Weights of a small GPT-style language model, trained from scratch on English Wikipedia: vocabulary 16384, attention and MLP in parallel.
MLP neurons of a small language model. Each row is named by its layer, matrix (up: input weights; down: output weights) and neuron, and shows model dimensions 176-303. Each number is 128 + 24 x the weight over its row's rms, rounded and kept within 0 to 255. Numbers have three digits each.
After each neuron's rows, "fires on" lists the tokens most often at its 100 highest values on Wikipedia text that the model never trained on.

L6.up1:122135118111115148110142166155120139187110101091101115134130160121131138144119141139117166140147079135094101133121177169104079135139133118152063133173120110148120092134104136158142120131126102142149143179159191125125142138141160147145163129096134170145136090121125138127138128138112140123153135142105158079148119130145127149077049101119088109111146143098163121110114126132104127158152
L6.down1:147153142064124143106169122127124163119153112150112128112093115157106077117166108156117176148150153137166120147136166090166103099084143144139095118118104108099127119106144148089112123151116119125163120114063170108138158119147135155181141104117131107142102132081174118103118164153204112150155125128075134114144094141147166125129117146117154108131118132147142179171108170106145115116151
fires on: "201", ".", "199", "200", ":", "202"

L6.up971:147155136146081103124160073094140130119082150117108103100092088092112140118110081146129145160106141134108107164153151147104145160137137077153135109107096136130141063124145127119102143126130145117137166138155124119135151135126177116170144145174095094132139141146111112104118157144171121118118119124097143143115107165094119126098151093150148135132112111135123110113098163136129108149102
L6.down971:124116144154127137130093174145116124138136147131100107145187180127126115118149139135132129187111139140108145119128086167057132112103116075129156071136109094136152133153163107121104113066159139143137115154165070144124150153136152129144152138138136097114115084133127107118114123115142147138086118131196093122153146152151126181112139155126107119122126132113159132142128144154103133122098
fires on: ",", "L", "of ", "Bl", "at "

L7.up1073:131136094102158186136123092135133079131148164152060113086095100155126122181117135123091143122138094148111112152131169117095130096084143124123124128097157129116138136113134144147158152127127124122089120081187117166119122145110138127171167101117098119134135129157132122149130182107155116134138098100153146104116136128113079129136136106133169147132108091153090154127136134104078148143116
L7.down1073:177121167157185141137142108120106165131120168158117138111115134126124131145115090127146101118127096121116136145119147171108156125127142142082142104130125111100182109137109117149143120091146170120124119134133089174104140151139115103147129113113098135134132106162086090134119112122138131118148154107175098133143105131123115148155162123141115143108116119101117099118120153106134137103148
fires on: "L", "Ch"

L4.up405:117161140115148084131122150135112177178093153082100105106100071111139077125194135087107154133137158138163118072113119104122134172110128138133128128140155155126109107099141138088150145143149183131167097153098172133196147151157122133075154139096124131111128132123132165165162134149120107129123080121085122157099134124120154125105085134133081137149134095113144138145124159132127123150139
L4.down405:155099120150123170110139083151171092143170088167138131151151155167162104101086128170126146162135144124095157113145145124107113167164150148171128116149103128091117142129103127124129126146101106122101138106162094140120113147125136110151148117116124131133133142133103121121087087128152147131127148172127161087199102135160110115117121145150171092089108153128087140080141092134112119176118
fires on: "and ", "\"", "an ", "which ", "-", "of "

L7.up766:158125126106155149111138078135123142148080138113167136103116125126145147129125153138141157117133140096158139135120146141186123120127089128139071120131166144116108083114115160127161077156162152136144101172106131113132126136141147148125136141133124141097130114143151136168160184123110141113100142165096173130110096139165126105108072143134130110153152139110154105113104091173098116068099
L7.down766:143094135166111124177111123116118127136160106132138125120105133137191115126119123144115153179168095178129104137122096107151117158116143155136126144146149157177165133118153137129074139094126108100143182121131107135153160127122112139101134120144161163147126145122142116121070128133137112115168107126099118131116114072138121118114150123105114113123117117128116156129162153125135090195120
fires on: ":", ".", "| ", "′"

L4.up920:129131114115138137142120171155115149111157115144133118130149133120135167159163112109143111106133087136133114088122107111124104140130169099111122116141133137186112124165084143181107101120132142100128144119125085138092096125169142121140100114137155143135089118132114134122122147088142152150113174117141098145068072122118151144093141116115150162128076127158174164124121141125108153117107
L4.down920:133102099135123143126139139105144136125137149119109142169150144137135129106157171135123112141124105123121118102140139087169155160129125137131157117131127127095157113106114144129140118143160108113093123141106144153114108169108154132143114110134141138153150122160136140120097112104114127118142097139122146128100114142167142099105104117118150119126137139106094136126114101127072130119172
fires on: "t", "at", "h", "l", "s", "g"

L4.up1181:119160125095159113124130130129121130117144101125126127119158164057146081121101129130095166092131125129129157112101145157090142144099126128125119131130129158129150114144080103100124141152115115122102109128085151096145144123148159085116170144156163104143122149162132116165139114141146165145082102133142101123091149090091148151137168074146119135134156119118159166095114145119091138105172
L4.down1181:132146102148115170105159117103134202142168138141110130188157093099112139122121161101132127111137101136157132096146108130146119100113131099110151135126142127121117135068123105144179131130127128165149128093132163117108145131136098112089156116161134118142143117123134142122168087110112139109086112127100194076164117083100163107134131131153109130129110193122142112164153091145104143126086
fires on: "(", ", ", "| ", "and ", "|", "t"

L6.up1066:066136130075138116113111139162098107147159111116095131099144136129129105125115151134153150108142084182122098141167145105099135148110111123131135112105133164103127147111211072136143126118161122113124165112158115093162126110110163084149122101098137111166119104087148139100127125098135127182114088163140154089099111096118152122168149130088109138155147114137170139143130131123160145144097
L6.down1066:169130120136127110125121125140120150116116128146103090112116122155108134083138120136144086148118105116138133114124131123157111134151106166109119116135145129106129100138099140101136142150134110147150139167168134149149122130165080136113102173101142164088152105155102091169139120122139158122141139119171138140145128175162124129144070178147107127102106189108132118093118113093130122141150
fires on: "| ", "\n", "M", ": ", "iv"

L6.up814:067121082118163165140122099120166134133154155109118159124116136114102108079160090150112160160091085113119135171082109145147125114145094118130105149107128169130135169126107141168175113123089120111143122105175125113096157093174122116122138132162142128162187146138145139118153134141115160169137116105078087156129120160129135147132134145082141128118140157113128167126122128116114129167141
L6.down814:170091174181143117101131133119109089114129103144126119121140130123133115116157134141121182107111130180127082135116079170156149139138164101128148134152137127135083118151148113121118128105132110153087143135087042122179135118085113149177092122118134120147140131118128139127112109138152064096108113158173085126165161137150126123149129100165073143154128113113115150121129107167138112138145
fires on: "U", "B", "E", "M", "At", "O"

L6.up66:114130155094114151072113111131165117169118139134141141097095139137121152084134159125145135113162098148142094139127111115116123115108156144141109140104121141123131111189129126143101092111139108173150136131096114077139138135114104110124150129150090128091149167150137144151118134124102138120198164134153118137088123154114120093131142116110178115151143142134123116149084133094130128078055
L6.down66:126125100148125133149204126081133146090144134136106141099138154133128123141118142106150166129095135154125107162101123146082144088152141106150080115120123128138084132148117163109112136142094140133114093119154154130156108114157109115120123168104138132150151146102168097143111132153134104124089136143147140094158131102111116138118143119096186138072123128158149138120120112179153111149155
fires on: "-", "de ", "La ", "El ", "CD ", "Al "

L7.up417:099141160137178113148098044146105099141107137134078103109101163146147155147083099113122140114141157150101123143165124110190078120116086154095089124147149146134111136140135109143123132155126103117089128125107147131155129161126171135128132130109111136156154115101120095092110136110167141116129102163119117160100091089119142100128133141176154167152126131106112088167111125106149145093159
L7.down417:165113118115137112108126146100084110105159142128139145104165102078091131102146132140102122120084141120170129111121119098173092121149136111122096123129111106127114170125110137088105108127097120148106133122119153130076105158150122140117137141120148164136098174154147145150143151190121159132152100120154161108113173123106155147128145139090161152116129141089114127121105172111123133095105
fires on: "| ", ", ", "of ", "was ", ". "

L7.up183:129116119115140161095168070148136146106085143122142172144107179142108101082110145131140088116122109146105125138110147148118143137130128158115080135123132090124086124165167114123129141145145113154151083158135115126112102091149112103118110149149142112098070173117124140144126114161117149125129103166103102129099134095126091106163075111160134097121135132139160140119128175115118147129116
L7.down183:136121138131123126127135116110101146143124146124142136092108099106106150097137117119135148167090111133093108111127156178169121120161100160151136120109144094103112101120106124107115146110105112153114117135128140127153140095160108107122093161140133148184143142121130129115103153132160184133115137125086126120116137105155103110150163100143123060096098127176120149127159092136130150121140
fires on: "a ", "-", "La ", "A ", "a", "á"

L6.up1109:151162099133145124113164124143126134087111170094136078135157101135154114145163116127157154151128131113155108089119181133121119162125119152154085179175125154119146118135155097126105125149125148134118116157135080121123150120115131111137133159121127105090127139152152136106123150113132117140117122145076085096104180093177144124155123114153079125164127118110142103129146109187123150118106
L6.down1109:128162108151130139116106125116120119112126148108141143109086097187101134095103101149131114091138143115098142173093135098133079127117126108159128112145110107143112165159099091147148098115157135119120143112103119158113137114158149147119109099123106137137189085123103126104136151114108135136141129139092181113117134102127152117152153124093130103095143138134085102110142166140094133137119
fires on: "===", "==", "\n\n", "$", "man", "- "

L4.up176:123117155121099134090112118106111106134160140133130161107097142171178097156107162153083117109100116150148133125140115156128132138149129178168136113141152135126142130088128132149106142136126152143107144120100113124177126161153182112096154107124152100116072142131136122116139149114161074174111137171106130106067153093147114125094143118140128137147118083120143120106116164152114135120108
L4.down176:154122094110138155144125159137109127088098118132074128133142125159093152106116096075104156142130102108129124115150140087093119144128179153092156108132131104126131130130158137113159146160080156162137133147130151109110102077126085124086124159129051126104175135133133137126157138133127136145136132103119129118144151135104116139175130099117134140091144132126158109114147111081124120143093
fires on: ".", "\n", ", "

L6.up1092:121092128128145123099127126128106129069130185156098106121155098141183103106109116125132152096140129114136093098150127126093122129096148153089115121135150120118113068115090151128085107132108134127142126134125131124131147114093100109153120133108109151086139157111168081140137122126145161129100131109085113141153167135118107104124149112127142121117178122168111133145107121132135088148110
L6.down1092:157114142135147150098141171116163108095130125112121187129126098117089121148148123087127095069142120124093131122158137139098163111120116132143136137131091085138161125170182110133090125094144148179139155148155132097181100134104101122098149149129109129106143123138163130135130122125147144123106141102124127126134093134100123122137144124139151128152121104124135138135092133155125131157137
fires on: "as ", "-", "- ", ". ", ", "

L4.up97:096094092126126179127090154145102135122114172135083101087129107117124146162134122175061101093151116126119115132133101164115146148149138171092159114114173114124138149156120131125135121115125113096113074162152148156085171152119157135142150148131153106101118094119123083105139125173112114155100113160112132137133131161111129122131122117144141092151070108133128135147153112156089145123132
L4.down97:135085145161124161133136147130114082138091143122093165151134100110154161147121124105123141120140128139141158116142180135072120151118124106117157097121145126135096160098126111162152139131159149141120109181094091144067136166170135121149122117107129131126139105149084117127128115148163145121103139087078094131114093139146176146171157140137148167131093097190126169141111132155128119133091
fires on: "Dr", "l", "dr", "L", "tr", "br"

L6.up334:149132162122097170121144114131129158140071129135129140140129124114123133142161132157122127111145139144128128100135103134088138124110120115162094153131125140111083104098121107153126135125132105102129121105100136120120130123104113146111187104165141150139108139139188146172143088093124130149175146099171089104106115133133196115105131130132138127109111118163114113118123101143130090099131
L6.down334:127130150135136122173143132067112102162137162129159091111134101106148122170142179129136139134141155098155109088138118134128112096111124112139149174113109108170164122141165143181162128130122142117135082148119102130128113112140103153168108138176116138121168160142144124111123103134093099114111149146095137179165101144118122113168143113127134135146124111145143118112112184147127125117080
fires on: "con", "An", "on", "al", "In"

L4.up395:123127143128128064085160129113083183119055125135130115077139147116133154100085146111130112127162074147160144120116132130099094112154135111140113110125165171089101115074104188121142117131089125118162122068100146120144173158140154125130146118135104157140119105130149138138159134110166099134103117148114095151104125091146097185110159133135136145093147134129137126123088115123103149125116
L4.down395:128139180131103139128154105139160134120107116117155124089117157113107167133103172101111108137168087080156142121085168161134105164132141071122122102109143116134121103143100127163139105145156149144122074151137132095126146115138088134104130127117140150113171154129152118151094111165132146136113099125103094124153103096112137120108145163093188117129085140119174128144151110097093156153074
fires on: "and ", "Min", "-", ", ", "–", "\n"

L6.up777:116098136107068183128145092136118129116118145152078148115135093168135120153137124136126155110113158152154121145153161128149107096123151157102102143110106104115137107188099116104107083146076124107112155125163136140115122165093107099130139110147058136151127140132138121095065123168114110144144170108109149124099111099109154112153113093123144130129145115071076106170120108102132135086137
L6.down777:144133149091136138113135119139162137119086144119125134116165163110127099138159181137115098119162117110138154158131115100165130128134125150088124179096108136148133163128118137056118130130116093172109135123147136164110110103130113111111126155157159142135155127145140114119106141120141108160113156126122118132127111136101131075094114116110101129139114129143157164139081132088154114162104
fires on: "| ", ". ", "', ", ", ", "us ", "-"

L6.up592:113112097101135109127177160135140166159138176107113095122153096141111097076122124077120112114142162129112107152087111154125126133124067129148092173137122166171132099112101100110171133132133134085103082161136092127168121129114123101152148115161091136107151141105175098112116137134115124137125130103094124165137115129149168177127167142144139152143109080136122165119102137130137157173172
L6.down592:088092151119108100162135143136124150145159153139140105122148104104122123082108103128104138152122124128073107127140130194138129113136128121098122163116118122135128112120133137087197118129106146129147132177119112153119114101141143128141133107126100157111111117147157112128107122101094133132132139100123149146132153136108149193150108129125110154128141139136155139149120135107156154146103
fires on: "p", "P", "U", "re", "B", "2"

L7.up1180:125138118086144099188131101134123112078139106141119137096143097141126151093106173096135122126086143155143133095127143145131113141122147155087126124108135154176142110144161134161125130150134161081127096153103135103137126150055122137143085137109122150153134094143103127090115119169136136091140150117122126067136136099178191157145172132096118112109125112110139141144141108165129089128117
L7.down1180:149103152127122181164121114117154149124125098153140188162105137137118129124103119123123087120173154135163128144113109135089138145149137122105165150124118194128105153127137098140064118114141135159054112140122158126134109138154116134145146111161109113110098088106107113140079116114145147110096124136137172142125111148105079125141122141177108091078123107132136132069155116110141130138126
fires on: "| ", "had ", "of "